From a checkpoint of a small transformer trained on Wikipedia: width 192, MLP 960 SwiGLU.
MLP neurons of a small language model. Each row is named by its layer, matrix (down: output weights) and neuron, and shows model dimensions 0-191. Each number is 128 + 24 x the weight over its row's rms, rounded and kept within 0 to 255. Numbers have three digits each. A neuron's up and down rows have the sign that makes its largest values positive.
Before each neuron's rows, "fires before" lists the tokens most often just after its 100 highest values on Wikipedia text that the model never trained on. A number after a token or word is its count.

fires before: "is" 25, "an" 10, "om" 8, "a" 6, "y" 6, "or" 5
L3.down797:111138125139128114137134081112135130122144154113145154151154089143123121105121084135135083131109159134110159156125110149130131136155110128137131110096109126139166118145165117139143179129153138132105116106104162142142144118089154178133130112160130103171144157128101115112149124086087151112123100121131128135117099094104121139114124149096155137145111135113096127146160123097113156140136124144139146126128121121130101087120014116126150144139131142141152099114088164143150116162123115118107090123136113144114137092180193148106123124164159174188140129127145114174109170119128167087

fires before: "al" 20, "ot" 9, "us" 7, "d" 5, "an" 5, "ish" 4
L9.down843:117136175131152113184138146127150169167092124114123110139128144126127139108122099140100101109113167081143103156161171118111145120099133122124107098147120118092149116124099117111155181130079161127120112144105144150134141062118137123114121111116121153199106088147111117120164134171136144112069149137166129152158123131116122134130141161142111153159091154149101125145094097128146140112146115148096120128102147140133127145109128084113098137100152144084112106137147127180194136122128187114148162141120112103097135111137124119126090082131115150111144155145151132099133153140111133108

fires before: "t" 17, "g" 12, " of" 8, "ge" 8, "k" 7, "an" 6
L3.down634:145099146148190134100094159135115119135131108103132135117151127096153117147113151162127154133158128100147149074118168174136102109134119144119122102105148138131117104099139150128114165104121126172109101139152129110158147089207112151126165090104129135126107096139087095109189137114098150161123105125108090130152135107144085147140101163130144144134128117135150137094100140138121148123139132102142127093116115135137140161116131098110120164072150151134108161113123128137109136096124154121105112148121123101092156144171133093138111096139062106151130184153147137137121146117106168170

fires before: "l" 17, "le" 13, "t" 11, "s" 9, "or" 5, "1" 5
L5.down45:142098141093138115129141120149168119142083129124090146112134135151130104159124112118140125138125110085125138105128156168109095127092157133123142132108101115162103086107161118135100139136142120083137123092086115133140160104121124132160134091118134155100144105125138163132130190104101149151119158137138117079159115132111154084180132129136129148140126148138141085150101138141116128135106184132115120099123133130167154109100181123103086121159062156105130108130154145138173155128163141113153131161135174113157099146160144138122109153115148133121185134154129119181104086126084152144

fires before: "er" 27, "f" 12, "s" 7, "or" 7, "h" 5, "ce" 5
L9.down229:155109113158113110101164144129163124151062066073141129139092151160097150145141138114136140139117139157114090117108133142079147147081116136080093172135114096158164128144147081106139115134140113133144114134115125182147110143131109125102129116131155128112121136114107121110124124086086128124150105110109143130153138134117069109082087134138149114119113177152096129183144141128128120106105122129126150085109123067164138113143138107089099121149142108092121103157122138138142164126146141071123128126122099127140086137136124135115141093136124068155161095105137153130141141130136124120

fires before: "en" 48, "ver" 19, "ing" 15, "es" 5, "e" 4
L18.down923:117125126124109122090169107083165129129141163117133106126122151125110122113106103160112121138170131136086109103116152119162116133113169160131130158147121145106137101129184124092108144178079093155115105134109155160130141108120123129179105107078093130146131105143140114102113137119112101117156135103102098096136110138128121131112122123151103110165112149125142110159141116125124146107143079138121145104119136101142106154053131134115140172124136175151161140130151134141132188144085198133092109144145108175112119162136133148100132136144123060126114138106108174129111113098147120145

fires before: "p" 19, "y" 13, "b" 10, "s" 7, "is" 6, "{" 5
L14.down150:186097157130139168160138130150110137164120113158124123163130100106122090096147147123136152079130164100071165133150120165130136098142135136125148184098139166101142144140141151132092104148088129075119128108144161125114105143159120140142129130127107112078153107095078159104129153114130113159158132136140158135134152145121123106082128151120095170144141132137108120082087124160109118090129123117097103158126148137127120144127140132184159129102108089132107149126127176136106124126137134164138113088150138100136108115175120163114164152136106089113118100128165139116140100160159100112

fires before: "ed" 15, "u" 11, "end" 10, "art" 8, "ce" 6, "e" 6
L18.down900:156098108135130117166121175094086146144116110115153122130087098118122123127125160100145099178127103146126117154104131108128158115114125141134133150112113116083082105155125094131104127178096134138125151116146112124142135155088176092118123189097158149155103122116139140125170062114149105169134156101109163100119125088093132140124141127134135130099142129131158135122157113149137124078144089105172120117136108108121127101080138107144179133157165151135159109143160137090097136121136119160162141113124154117155111115138143088111111075137116133083122118096147142126121169102138149102

fires before: "f" 17, "b" 12, "v" 11, "al" 8, "x" 6, "le" 5
L20.down332:116122168102122168123119093091123137109151147158157126102088125131125167110127118133112092144148173108111129154183148108147145110127154148109120149143121129123173112090206133119114108120112105091112162115104155151139121147128100122116127121104092132147120103160162123157165124092093126133106143150169154129119162102124208161125118118146130133119150098129117134132091118145148108131158117127153099137176095093114153093114149151128110144132128168133144170128113155064143146159140094146123130117121150095147121125136140126156149170118132146101133126131120065145139065137131133156

fires before: "er" 26, "t" 12, "ch" 8, "ur" 7, "her" 5, "h" 5
L3.down110:176108111139068118159155135105153141132115120109136112130142146109120164116095139121127130118144094148170127121142079109146143107162135114137126120122091121159171131112133135100148108134113086151117156086144113129126097131198148141158195134126105134111129147130122110124142138101115112112159131143152093107122112109147093151115059137147137146092121146119098135177152138095129121101090147096086159111089171123139129097134171106127147145145139164109148159170129145133110132135142140075159089127156111147087124111134116107128153133143150147088133065149138139128096126111097103109

fires before: "e" 19, "er" 18, "s" 10, "y" 6, "l" 5, "g" 5
L11.down191:101131116145123121125184114128119160118132130102094081147114118123104110138101121130140148143099154151162155128131142136124148123092120172124132122141084128092106132105113116164117119098152102127113129176133136132078074099136146138128112069140150140100137143164098108137139108093142147157116121146131102108160118130129119135098194140127132115144115117144126151138100085136137111112117135150145152111193132137118142134160167136119130083108075094125175145128086142156113171155139138167126103165153113162145117122098121089130109162133074136139125126154164051088133116143109138137

fires before: "d" 37, "s" 10, "ers" 10
L9.down157:149160166098105120130095079131147132147142136079135132135161143121130124112134103138147137140108110154137091142122139117150125138149139116124103134153121145110164096110088108106151122092149113159152124142137118102095111109120119104108140116134145161131064151094202110133175122120155128128131096142178106147150112082119112165150133122139134162153089131141130107128118141159170121122149075154116133111130164135160114130150208105132130072092126106117143136154129123119099169128094133145149160155110100124083143144133127119137104105139088139100132143145141096103124140131058092153

fires before: "is" 21, "re" 21, "an" 18, "r" 14, "ir" 8
L3.down603:141098110115141112157073128117115131114132127147134088133115122163146154116153108125148151110113118132085100112126131134163115138145109128134142107140090125135088128109161098149133112131123127123115154142137147177146140118045098114121162129154144153161139133164118116096139131150122125143137112099113099128143101149125135107142141147119155144128096135138141134123150137121112132109131114133110123097156144130129109116127000108116143118125127093139173117130119107077144079156084105112170127123138128117102093130108128140177124092119122166121152186122144139127137126110154140104

fires before: "v" 24, "f" 19, "i" 17, "m" 6, "ies" 6, "ge" 4
L5.down525:133082131144154111094146087157099109105109122133117161107144106130139120152103120141138116151123140146174138130131175163114151110137118079155106106151153116159114086143155114127126153156144120116132133147127100149161105089182142115139167125090137107137147082167100155104134127078149143112120177125142076135156099140132119120119113132129140135129081121112142103158159113126116126124146137125022114121076107185130138120125162122138114122148128165150092090117104107101090103115138168127132139106120140110145133104136143100122147123105129102105107154110105110092131151096125150157

fires before: ")" 27, " " 14, "\n" 12
L18.down117:158068084123073103178118153139151128145113137142114114118096127146148115204106142143132118126135088103152137124109185119109143127106131122141147124114124105112143166120093173143145130154156082120146119153147076155151163137101115113153194147097147099136103138139148107111124135114148108142127125137112130130134112131165108125134111147140155161115146138124131118175105116128088109094149127148115128173143065120135100149100147129158118128126153134143150134079182108157116162112155113119114123103076133123146158130115125126151081109168153102137141144086112133114118093091133142133

fires before: "m" 43, "it" 8, "s" 5, "iv" 5, "ion" 5, "p" 5
L3.down196:152083119145114122107094136129162118125134166116136083141099116131130125138097096129143130137129169181132163142145109112168137130087147146115150179131146140129187121123138131115132131090180091093121129168124116145165175093122115145125121077131123152144105153102137113117127132118157127100119136198157135122130143120133127149183156115129126092125116093127092156099139129139168124161120156128139109134096116101120154150122217098125121095102166131160141109153103119129126117128108090124131145159132095115104166127173118121081114128102132122123133154090149148128111125110121139076

fires before: "t" 21, "n" 17, " a" 9, "ot" 7, " " 7, "y" 5
L9.down812:123126119102103111147126133140139140153154148106123079145177155169108084086159140093141126117116113104168148079123138118144137093117143133144121090115144110161101118102156158120103134142115095142109103132153109121100149127136132115116119156188120111142083135127125141124106147147094107154155137099138101158154157091130129138150144131145091157145082150119142145139117098111142114167118078164119154109105115120105164170080121141122136128149145110136128122142173107105101115143095145068142116069121099106151120103090100178120119117167133145135118147152115139100114140164104187155

fires before: "er" 28, "is" 27, "id" 12, "ers" 4, "d" 4
L5.down473:123155198122132119104166122140132086125142094101121112143143149112171117137115110130135134092123150089075117125127121120105143126125157135134100134159158109106151093094074150100107090128106113133099146126163120081129184103162139116073123113115107143153118148129154112162092117155123127130127114179141132088103130116134131151142122101115153143188150126115170123098135128158135144112148095079149147139077112107118164147125150153153144172080138102160180110149132141133102114146136146128077129122131155121107111117137136159120093102121113181141099115127144113123122153136113112159

fires before: "ed" 33, " |" 15, " by" 8, "t" 6, "s" 5
L20.down583:141164165133175163084129124142152117100138092109097144102120074162119155111125102145124137125133154108135133134154127128128104153118151107103123173160126099101104105113110130129151124183139115104131115128097140121116165114060103090102088088097093123100148096151134129139126128119133108134110144127139096117106145116138101130128057168167147142098160122137123152113109104115152160110166152113094125113125100143141083135122100151112112106076147113136096127101117155138105135186123173141130127140133127064131101129135134129150114103152162112129133156134150132124117135125121132046

fires before: "b" 20, "p" 14, "or" 8, "ent" 7, "o" 6, "if" 5
L3.down712:143129145140174133104126106110194100142124138126126142115152148094125095120156063130151152132142124131103134102164165177126171121122159070171094084080154125111112147144112144159153098122104068127151145086121147140145153117119141120128126121116076128133139113122125144111122106170130133112144096124141115138049102153157098143092136132155157160128116127145108118121154129121144156113091112113144127111125134123098135146096167119125106133130123094143107152160102111120113093110164139115134142134075156120123104122144164096117112096117137150124114105155100113144132141130177185148

fires before: "e" 22, "p" 12, "t" 8, "es" 6, "k" 5
L14.down120:137112126104161140100116104123085141116115129127057119104097089125116126109111123118146119131153153118171148145120109151158153140136126161107118169117187111136159118134112156116101128135147130119135186136139085157191111121139139087119143135121146146107137135124135076082109134124101108164122131174153089126150148113158087177126095137143131167112142096154105146122152156155122110146141150128105103134140118129116102113111128099133103097041105149127130131109128149156135158147102126113106166104109115140087133146143116132136115090121083182133108138155116117147149095120110174148

fires before: "is" 30, "om" 12, "r" 10, "a" 6, "ir" 6, "re" 6
L3.down159:160105069150147132146082116175122149115113116141147133164112105155080124129135106142113143111110127095097129132101095158160111139144136122158159140146103107157110108103151119137154101132151129095110136099139126118152161103084138111160179123120098146136153178159137113106073103143090101153161082124104084136123076152123121108148162150099149161130108114124153097149124129154112095123108131106088092126132111124123120118141029119100131120133126109143111136128124153105153128142121127147150115143140124098136140106104130123193131121150152164120148153115142155161145127119098154104

fires before: " 19" 25, " 1" 13, " a" 11, " 200" 10, " 2" 8, " 201" 7
L3.down959:158111128148130128165146134146098089112131148077148125153087153137108130098098173139115136129153110124122106127127136129107117114093094146101122135132165121127102141082126109048121124057107106126106105119128117068097135099081117122094151129129112138111156141111139139122140181157104106164106104129154146143125114142080115182072105148121081123133093135101096149117166157112133153146106091155177119113107120124140114116136149101102118103103148124152114137137147122128120137153104156126128130108136082139119159121117130121149160081113127143155118129183109097141114143093101130137

fires before: "5" 13, "4" 12, "0" 11, "7" 10, "3" 9, "8" 9
L20.down207:117121159193159110125166112123132123145179129129119152156124133103067135092097139107131130144130076119111125133142156125099118150151142142098169094125148173109123096165146107136162152164105145137127135131095107096141152118142160146136172180121137142110118123124190141147140118153086119148160150126129135150103163105150115100126145117137101142120129085107116136100127160122111179112152157147151061119163121132080110150161135146102112100114147118116125152142135093155106089086112152133151137083074129148103122123117147083126125156142139113144161096130132118160136122126150121119

fires before: "\n" 28, "i" 14, ")" 9, "b" 7
L13.down591:145139079152093101122066186146142143105107123137119135128094111133168098173080098137136110141139130145131131131174144134135154138117150140129101123108152140123143139159147150142130184085117145119119115138159160120116129140217134186141083161119113083117131104124135129140120108133141098112157140140102136177115133099142130094073124149186121166115105130111132086109114126115107097111132122108132128139129120108095105174122086134142126122152159105163154120112142085142116161120152148117116113140101142117150125135108135116149155132116159118168163127129122121139118094191107122132

fires before: "t" 28, "er" 12, "l" 7, "ed" 7, "ect" 5, "ut" 5
L13.down564:138153139147155151119144079144144130113117112157106106120133090126094147138094085160121107110103144118147084093154120130103077144091132179123166149135125130147064114099106108146116172142144103121108144130125092127147137108097139126137179116132144157142091084127153119125122100094120167187146108117095119123148119109129134121145117134156069124109094162140152145107112141154125125105107135140107124164136142130101155109143127096129126087118132117145100130091141132127157127147156171167135150187100116089162121094138138108142095150115136124087133143137085132149099175139170157114

fires before: " 19" 17, " 2" 13, " 1" 12, " 202" 12, " 200" 11, " 201" 10
L3.down351:169145124130118126162118066150104119115144144118124086144090114135141171108114132143165113125174119149108128106117143090099121163097125133163144124102130113141125113111129142102103096083101127135096127088160092114102162084144133094116158135143138122153129129137137103099153168163120106117105124152137107129120120145143161199057132140088155135138101120101089125106105137118172138152135132106157113111077140133117118140130152132103130134139117124177095128138168174150138138119169172100116099139111086137090146098160168104137125103133138131147150109182120112153130145140149117102

fires before: "p" 23, "b" 14, "oc" 14, "er" 7, "on" 7, "and" 4
L3.down598:101094129109161143092107110142118140123134138130094126125108120109105127118152117124146135142153108121095180112154112142141140129106143077134131110118143127137131143143137160144135114167144092125129147124144155090122133111200152110083162102149093100097107173079133142103150105164134099068117091107155161150113121131140098132087145156139148135133116109128094138107134090140117147076064131135106126132161152125142139205136148145151116114149124153144111129126101121113113123117094129172141139114065150143165086116186147151106135137115171138137107108145124133088105112146134138121

fires before: "iv" 22, "p" 16, "is" 9, "ig" 5
L5.down100:130135117120106157116162092142105093127130127130145146140111117135119130097134092122132094130097150159116140144156113142114094123094146119134152075163144106140135180120107091100070105154109114116117099119112094152157122157098137143130099111130137101138171055087087154134120137157122121099119154122082147118108116133161096100117112087114163125122126117195152123133174107117102134117151124098155150144110093100161113116129097134141134148117137093097082127176099113127167158099124140162115133120149125141129116111138138173105141130128087106116117096140194121125138082125146133151

fires before: " a" 17, "n" 9, "t" 8, " " 7, " in" 7, "y" 6
L5.down669:090122161089066114115147102150145130142125104068164109109147132123135130130149163103132101144137112147091169106150100114121092137136121140108102150093169109124135130114134132127111133140138151114116102132170131117118150090171080173149098128147145131137101188103106139132129150106102095151116103116135101117147176105145144112133131137099128149143136114177092125146113089106128165131125120166155103113110137097111141148105142139159121110156111113126141135129159126113094174142109139100153152100169112168143110123138064160106127102155114122126102150166075145083132110151133179125

fires before: "ber" 21, "ary" 17, "p" 12, "g" 8, "ie" 6, "th" 5
L20.down744:147132138073106144151144159140127136145152156130126124156119181136118137170155110099159134141119080115083085164106126171134123153120131137108143108170134146135130156173144118149091121140118119124134129108120120106103137148129152190133104107147126117144129112158132090121118115174149147123138154102138116090071125130104166118131116109159167137081173157119145102170157151116194141124103096134116150085132148130123166088114141071145149124182121096111105142169144114119105137111108123177102125112142089130120158110119122179150114111118128115077126122128123126116121115124146132149

fires before: "her" 20, "al" 17, "h" 17, "or" 7, "a" 7, "el" 5
L3.down571:119108157152094111106157151163170138142145109104129145136120132091090152155163096118114120132131095109158117079143122136112122095103135149098161087111082166151130128138158126143129160123153138146158139159109109105140156113148132112135147125106106076145113149112142130121076083081116092148091113149149108110146141133159156119106158120149080123122119183093156180093122119140148142122114151146079121131064161151145141111111103108121090108116102131158109180139149123104159127109145123108169085147130132135137140133123124105112130112123098093119126122184104137138146114122103139091

fires before: "es" 12, "el" 11, "ion" 11, "ing" 9, "er" 8, "en" 7
L13.down762:108101123123098130097154167118140144130172163118117133152103139163143096133108134113149106136148138133132130105119147140144155097107177130146125133127109113094110172141168112130135124146131147110151120115138111144154107121119118136095177164113151149100145120121112092120148157085138095128144128160114114141114114112107130120102130135107082082157102115129106140143147179167139107119165108169107100173099170115087125118119165155094174163131103161136135120162100131199111152148102139106093103168134134161103168191120130108162150132082115099153115120100161144138148131123134114102

fires before: "\n" 71, "on" 5, " to" 4
L18.down305:126159130122167127129141076132094141121173145154138117096111130139105139140114150142117137140170092148109096095158125090151157158110118127105129136117105094154096138126102164093118118135136088081157123133109121157114153130176161133146146134124149097098143086174151173130119140109128153092098105106124133140113139179124113160134148097141107119157172141131185171085146155119097112133139122128142145118137112144152134142118101149073133122135122116127140171109126145099122169106108093131124146105133096083125109164173177137107079133148105126113113092108131115167143161165121138149

fires before: "e" 21, "ed" 17, "." 9, "p" 8, "c" 4, "s" 4
L13.down222:184128134169112150151099140131123110101144081118115095150138125111121082154123092141110149105122153142124105135151087113109112152150116139116155150132095149168156124155110090125103138145111106123162115171113128136103148143154136099138096140085086152120097080098146151108123086086148122140153111105084171150137139092130131136107163075138140120148153133133128125138106112195083124136121119138162112128164157095122168146117118078131115144129128151123126121139110140129118194137149151135120155099112118127124123130109114109116098175109096137130165059095125147115119139150090119141

fires before: "f" 23, "iv" 12, "t" 11, "ow" 5, "ig" 5, "ar" 4
L3.down893:143123110134097097161125122175170124135106116096115159173104174150108121081135141123142103153113117125105118120138128154125132121138157129155136120129095116122160141100123155106098088123156144128104120092116114114116127135196127136109163138122086112134123114098107121083108124151112144113129102105101090080107104146109113086098092121119155106135130135183117100153135110125142141135099133135115141116081112094163089112147056136103137133133164143101111143160154123069121168093146127106153106116106103121072125115130135128133115082107097092144121162160145130186114111129108109125

fires before: "t" 15, " 19" 15, "al" 13, " 201" 6, " 1" 6, "g" 6
L3.down643:163120097165165124160108116122097141139127125068150078091126107132127123134127146135108147114147131072157118135137125122076137128103149128136123130119156158113093112119087092088147085124093149127107128122158106100120154123143082135105152140156110138094117152152161116117140172133163128141089136159148139146152134145132160147074111140137096135157103121076095147127110132150129161164099106124169100139100112106122115151163094081083113127119149131152166142126163167132083122099137135152155125162085156146095151136162130110143123111134150139142111095121095145174145140121126158121

fires before: "ed" 30, "er" 20, "ing" 11, "es" 7, "e" 6
L14.down244:122151183120148151133142131089128102113175119122110132115169153103122124079129149123164136122138104100154106142132113135131136113144124106147164126153107145094113129150168113058142146182099146162100117067123121170098113120099126102171195137128128131120102099162156064134130102145094148147108115138151163098149158131114162131143163152134099160158103156125155119141126162173098144128130117124113107123116130120094131147126126098131132136111118132120149139098127161088124101131121134124076140122155148138109133133119141142137099105106112064091120161139084135115107157115127089128

fires before: "m" 20, "r" 10, "x" 10, "am" 10, "le" 8, "v" 7
L5.down608:119126158115087096089112098140112119085110099117112172117115139103128137082106109152179102127148152114125144129135108144127171114153105128146114120145181155135092101126102133150160106099125132094125128112130145153123139159108141160132137131117144160135175093111093160125190190158138125131096129129138104088190143148112130132148087141107157095146132126140137082131162119128091149108078112113156111143114101129113118133133126108115150145168100144144140121121115140102085123105122146110152117113066132130165142120143122072087141110143109119111123177115105126160129125113143181147

fires before: "p" 19, "b" 10, "ag" 9, "ed" 9, "ar" 6
L5.down699:124114131095111105140083141135156128125156125120112117116120165091118135103127151094127105207124096147133149122111103150089115178149149093125168131117154149140119115111095144151169143105097099135087161126130157119165164123122097099098151144116114096109147100103135160122129091120116154107104101163150151118131109084130105158140146152159193143128125100120149175129100105146148089080111125117178100147190099126129142148145150136135170121121155133112143135153133156133134134132117138149110065105090165094127130128130136117132115133137137141140113059137153124113123131156145133129

fires before: "al" 39, " |" 18, "==" 11, "e" 5
L21.down453:145113120127147132138105147111114160139166118136109132158168114168114141116109116119142111091137113060130118141161132150130155145113125114120147114113086100087124146090153121075087115179133130140134123124180101144122161107112104120120157129132137106138121171085155104105122114123129072124107120157077165124143148135094136099146151135160122114129127138071124118130129105151107122148119134163162148102170141123083115117127108087121125152119155157147174069120132155119098155052134115138156136135117142107146108113132131070163115129086119154132140148109177121100155122121130103124

fires before: "p" 19, "iv" 18, "an" 15, "ed" 8, "," 4, " G" 4
L5.down708:151167157142149100159155118128127144160142124085137130146113139134154125157110107101119106151113142110131146125187144139099110134142177129137137138149109111135158115138132113129129136165144156139085124115140116165148153104041131139130111110132128127125124086114129135158145179126124155108148194106147150112132091107105114138144124104114128143121118183124118127125127132148120136105119112122215141144069110131114137136163162116093118126094149134141128103163093160089143137128134146141089103151129117135126155138137160158090112095149116111153164041128167099145138111129126136120

fires before: "n" 21, "r" 10, "k" 8, "v" 7, "t" 6, "f" 5
L3.down508:133108121156165134123152122155137119142136143119108168106128146100142133095129096122130116124131099116113105103132195161146158136171140104129124106096156113134094140127100139101153119125123109122097161093111118139146097121163118103092151164118110127152140088135125151121162109093121150150117115126142092116089126123112103181099092123121143136132113139120112104099147118110129157125106078117147150111043171125090129113124142082177136112148122109122127130165117129107100108093172140113148141097101127136111134127132125078155084103123092126158075177138104093117107092114140181148

fires before: "her" 21, "al" 17, "h" 12, "or" 6, "ion" 6, "a" 5
L3.down746:119120151143101117116155152138163140130170097098121131123161146110093145163171110121114103123127091126141092074120132175119135103138132114102141087127089173127087110128163120162128167105140128112146113177104114115153148135206136119149163124124101072134146116122124146141125101077130126147104123160134074102128163139145162145101147129154119119128106168132176155117143116126155124111106135137102135144114144150154131141116125113130088119112107146156107165132149109103117154104137127141135062147135147119163131148105145096093100090115097093111162090176153114162123126124115139126

fires before: "t" 17, "at" 17, "n" 15, "ot" 5, " " 4, "g" 4
L5.down434:099109102123144129115127118126167135178174097085130108114147130132103078137130134131097108140058089151102129120138104123173147167126160134150131118069135147132167168119114149152134123156150138182142133090130098123140172156165097105109125132130128120115145121074111099129140083124134113171153106123122084132116148099179127132130133125125111119142143140114144122131110080107139139133131126184127116143083144106074118148106142163131123115158133163147161161160130118089109126089145157101165110114109123117155119088161129153117108095123119145127122152106099137091125118166154132137

fires before: "le" 21, "ar" 15, "ed" 12, "v" 11, "f" 7, ":" 5
L18.down820:207115129130083115154104119111163158132159131123137118101110075161123108158097160135158097093086164123181097086112131116139114107113144085122113138147123186103132127130085140136113094129107148110112136135102117134152131140054144090124120164130129129144128105119114130145173139079081132154128103118161113120128133091144135127140154123126134136102174129139146118119126136142092130158128162136148152121163137115154125130095144108109122133120109112131172166132081148138126141126122120159104128144127154077156150127122116164141117152087147133074131106162149077123100115127160117145

fires before: "ing" 24, "s" 15, "ers" 9, "er" 6, "," 4
L18.down304:150141143108074172166120095089164115068119131145101133147174118122094154090099084143096108117121145118159111139155138097160116134102144138112115146157096131130122094117102111137145119100123136166064134129151111128143115107095102107157127124173121091114096138088133104151152154097170156104128106125128157176113118114145125110148132140157087103114155164129159107150079132123126139093140102154114136124114132121142114125083120103135111102093077129150111147151116152151118079175130152138124149168149138078128139129135110115142116149140131143098126130118132105158155173127102126097

fires before: " 19" 20, " 2" 14, " 201" 13, " 202" 12, " 1" 10, " 200" 9
L5.down638:131125126173158107169114097131126111140147105108140110127128111161113160073114137120137115131107131108121120111108120122132134125117130118115095132133145125138094139159087126086133133112095110106113112118162118130157201115088136102120120126125096129134144128114133122135177210175119129118099110168146116128138138160136123175063142169112140120127125134113093124129153123135137127110142128135234094127151124146137133131147191141108124151121139123139130142127181100129139157124094157127127132157113087115107155097130136070132105112128139132168127078103148111155117154158133139155

fires before: "al" 32, " |" 11, ":" 8, "s" 8
L20.down725:140079125148164124146124112112159094143188133095099147143154107178121133162177104153126129122116086112112127134150142121125108155144135117102158153088116111118136155116186116137135142116093138083147117135164116127090126172092109121129149101109114138137151180146152100135101107109131149135112166174104160144135117079096095101109153126130122090112121149135148162093132122124107154124121107146185104168150101080162140126100110088083109130134146159102139133102148110107099138070141122137150130106114133143128145154156130094120141127122126125116159172130146165161160107146129136124

fires before: "th" 22, "g" 15, "=" 9, "/" 7, "w" 4
L20.down633:098145127107132098100088103088133158124140146138119090118103163129178162126095156099119129170093075115137130125133147124127113152156119097116151122134131117156117177085159132149102126155086129050082125092165153127144105114103129103104134117137123141123115182123111104161092158143134153109140165095104158137121135126109127095119107114135107163124128164076165104145146149113140159169089110133123112142147147144118140085163096108158125118177092109169117135118136106137102141118089105149116101118136161125138127101138136124100103112110136152094140121138116157146114090151135128101

fires before: "k" 27, "ic" 10, "on" 9, "ast" 8, "ly" 4
L9.down422:146138121137142122162139120128106149145109062164136124097110140133159119170132148096139136146123094129104131141129129099141122100110111113159084100144108089142112116135103165132145121145115130127143164149121149126119166140083124115142146100096105134132156112123133159109143093112134145128151111160142144135120115143160140109109153080172097167128132171172160082101129138156092149159156123097161141153086122122110160132129175130094120126106175134094122151069124130146159182126106122134129117114130116109162126109148130108164130115090118088109106088149144051139101155172146117143

fires before: "f" 16, "ent" 15, "id" 13, "en" 12, "g" 9, "ing" 8
L5.down430:101116141090147129089144112118120087095149110113138138148133153134158155156104108115158085130152152137111074126124153123118152127126129160083098122145114138136137141151156114124110139115127127136137124123106112123143146105133108143114099075098073149162108135173151125120135129100129078116121112153150118156123108125142091160144141128129214118105124111149137102141135148148155113072125146160066120115116125126132114159106177146142143150127168116179118166130122115110096116153103151132112144138161130103139139103132090173139132115124108088114121229125104145115134116117154140109

fires before: "v" 47, "e" 29, "ies" 7, "ge" 4
L3.down555:091136133157130154143163136127147104099145137127160122127148149100141131143126076149134125131154162119164113115149159163139154126131138121142122104110156120133097113090122116132124145093139105129119131088159123139152130083200124167178123163109121125152161080146082112123154182123083125117100134089148107103143124123114100124081094123161155143147125133126141111116147146105132157131147117083118127120126115140150163127093166125108123149128148132121137128164126140119110123083143187114107127127115116095129118111171126065144138085141074137153163159148153133143091115132146197152

fires before: "ce" 19, "b" 16, "c" 14, "ing" 8, "e" 6, "es" 4
L18.down642:169137084152124131153104104114129147137081125158164116124112071103118106127126127168105126123119153141110114138171086130154157109089142167108182135150115098140132125080148120128104144147153126135151120174128152114136133109116167105143130152097129130073116113130097118103174086082165111134136131129119086102132119074128106139147100171134153107119184178110124126146124095102133158128130097156116111118151152099173112142148151109071123164144127115140121106162102125137126096159120142174142110093118135090132130144160125094108136125143113143148126083106130142109111107127129168138

fires before: "1" 20, "5" 19, "3" 18, "6" 16, "2" 14, "4" 10
L3.down825:101120119112166116175116096168127120125114102144105109132124117137137166112130147112122151146120114093082115130142151139107111118157093141129121085129164158122168114140148102159099113150131120117139159112134151161179143123146147118121130140123128139095168110098077103130141120168079130137145121115103153130145206117174082139092145127104066136096127168135110149093129119129125127086133139104136120134166150083154090117171065129128119122131104140126081134098129076098128131096120134107133097137080114116125117122108130124092142133128141123139124110118078125086158097162108129120

fires before: "h" 29, "al" 16, "r" 9, "o" 4, "a" 4, "ion" 4
L3.down164:124136104147086139126153163131159122122175093106119102129124158113120163168143108110108119131118106123119106079133127162093148097133168129114147106158093184143089100123163151162111156095128132114145093162097115128131146118154132100157170124120116097133129105111133134128117121063122125137103137157146095113130133133154159103100137101148120141120109140151169135137130138141130129108101113146110157149135149150167146117126124096126097121106121141141102139142165130120149154099136153119123071156149145126163130154121135114096077096094101109110187067188170124174112102129095129106

fires before: "b" 17, "p" 16, "ent" 9, "on" 6, "oc" 5
L3.down740:116114121133143157130114109140111098163131126128113133111112138071136092151142093112162140094145151120136151100168136174152111108163160113130096148106115109101126122116159134152102163102100104165148138102085172097102126129108100110111126132139092145117117148102138154131129095168121118124153145085120136193068109120128085124134168122154132143139118181145143131100152111090115162111073111154171108153131142088122118158156081138153130103116145098080126102164097126101156123118132131191136122126102132133160082111144144107136129142151144146132130153154118143126106099140123157133

fires before: "ct" 28, "t" 28, "ce" 6, "id" 5, "e" 5
L20.down157:148128115117164121107134095085085124107115155142128130117120167106089139119173111117090103145151116095126094149141108145110107133118107156107125143157127153100149101138152110120119123150151119141144128144115075122169130108137149170165187143136169137119086168130131176129144093128127121154141100149163133097099135109146077161133128113108132148108121091138137112131122144139118126095172089158098112162164148144139107148100131115163129136109113135154143120132230119141144116102134157143157114152106111168155111155104110150147080123141102156081127130155110126158154151111135112129

fires before: "ers" 16, "ing" 12, "{" 10, "en" 9, "es" 8
L5.down568:144137115161180137076113118127122146127140199142143134151129100118155130124118135170155131151173123127152065124103121114180158132138132172112109137098146138141110125125118131142189143153111113124095085152150146128123138126087131081155130127127131146130136130122094142117185145128108104098133119152147095143153131137146087148116121165119164105129113125096134122075164136122123106091111096121128137123148150102133098119101090135144118092119143116119106102100091132185137111147132151168083104086140114117110100150169103119109139090106150165119103127113081157120125125102129169101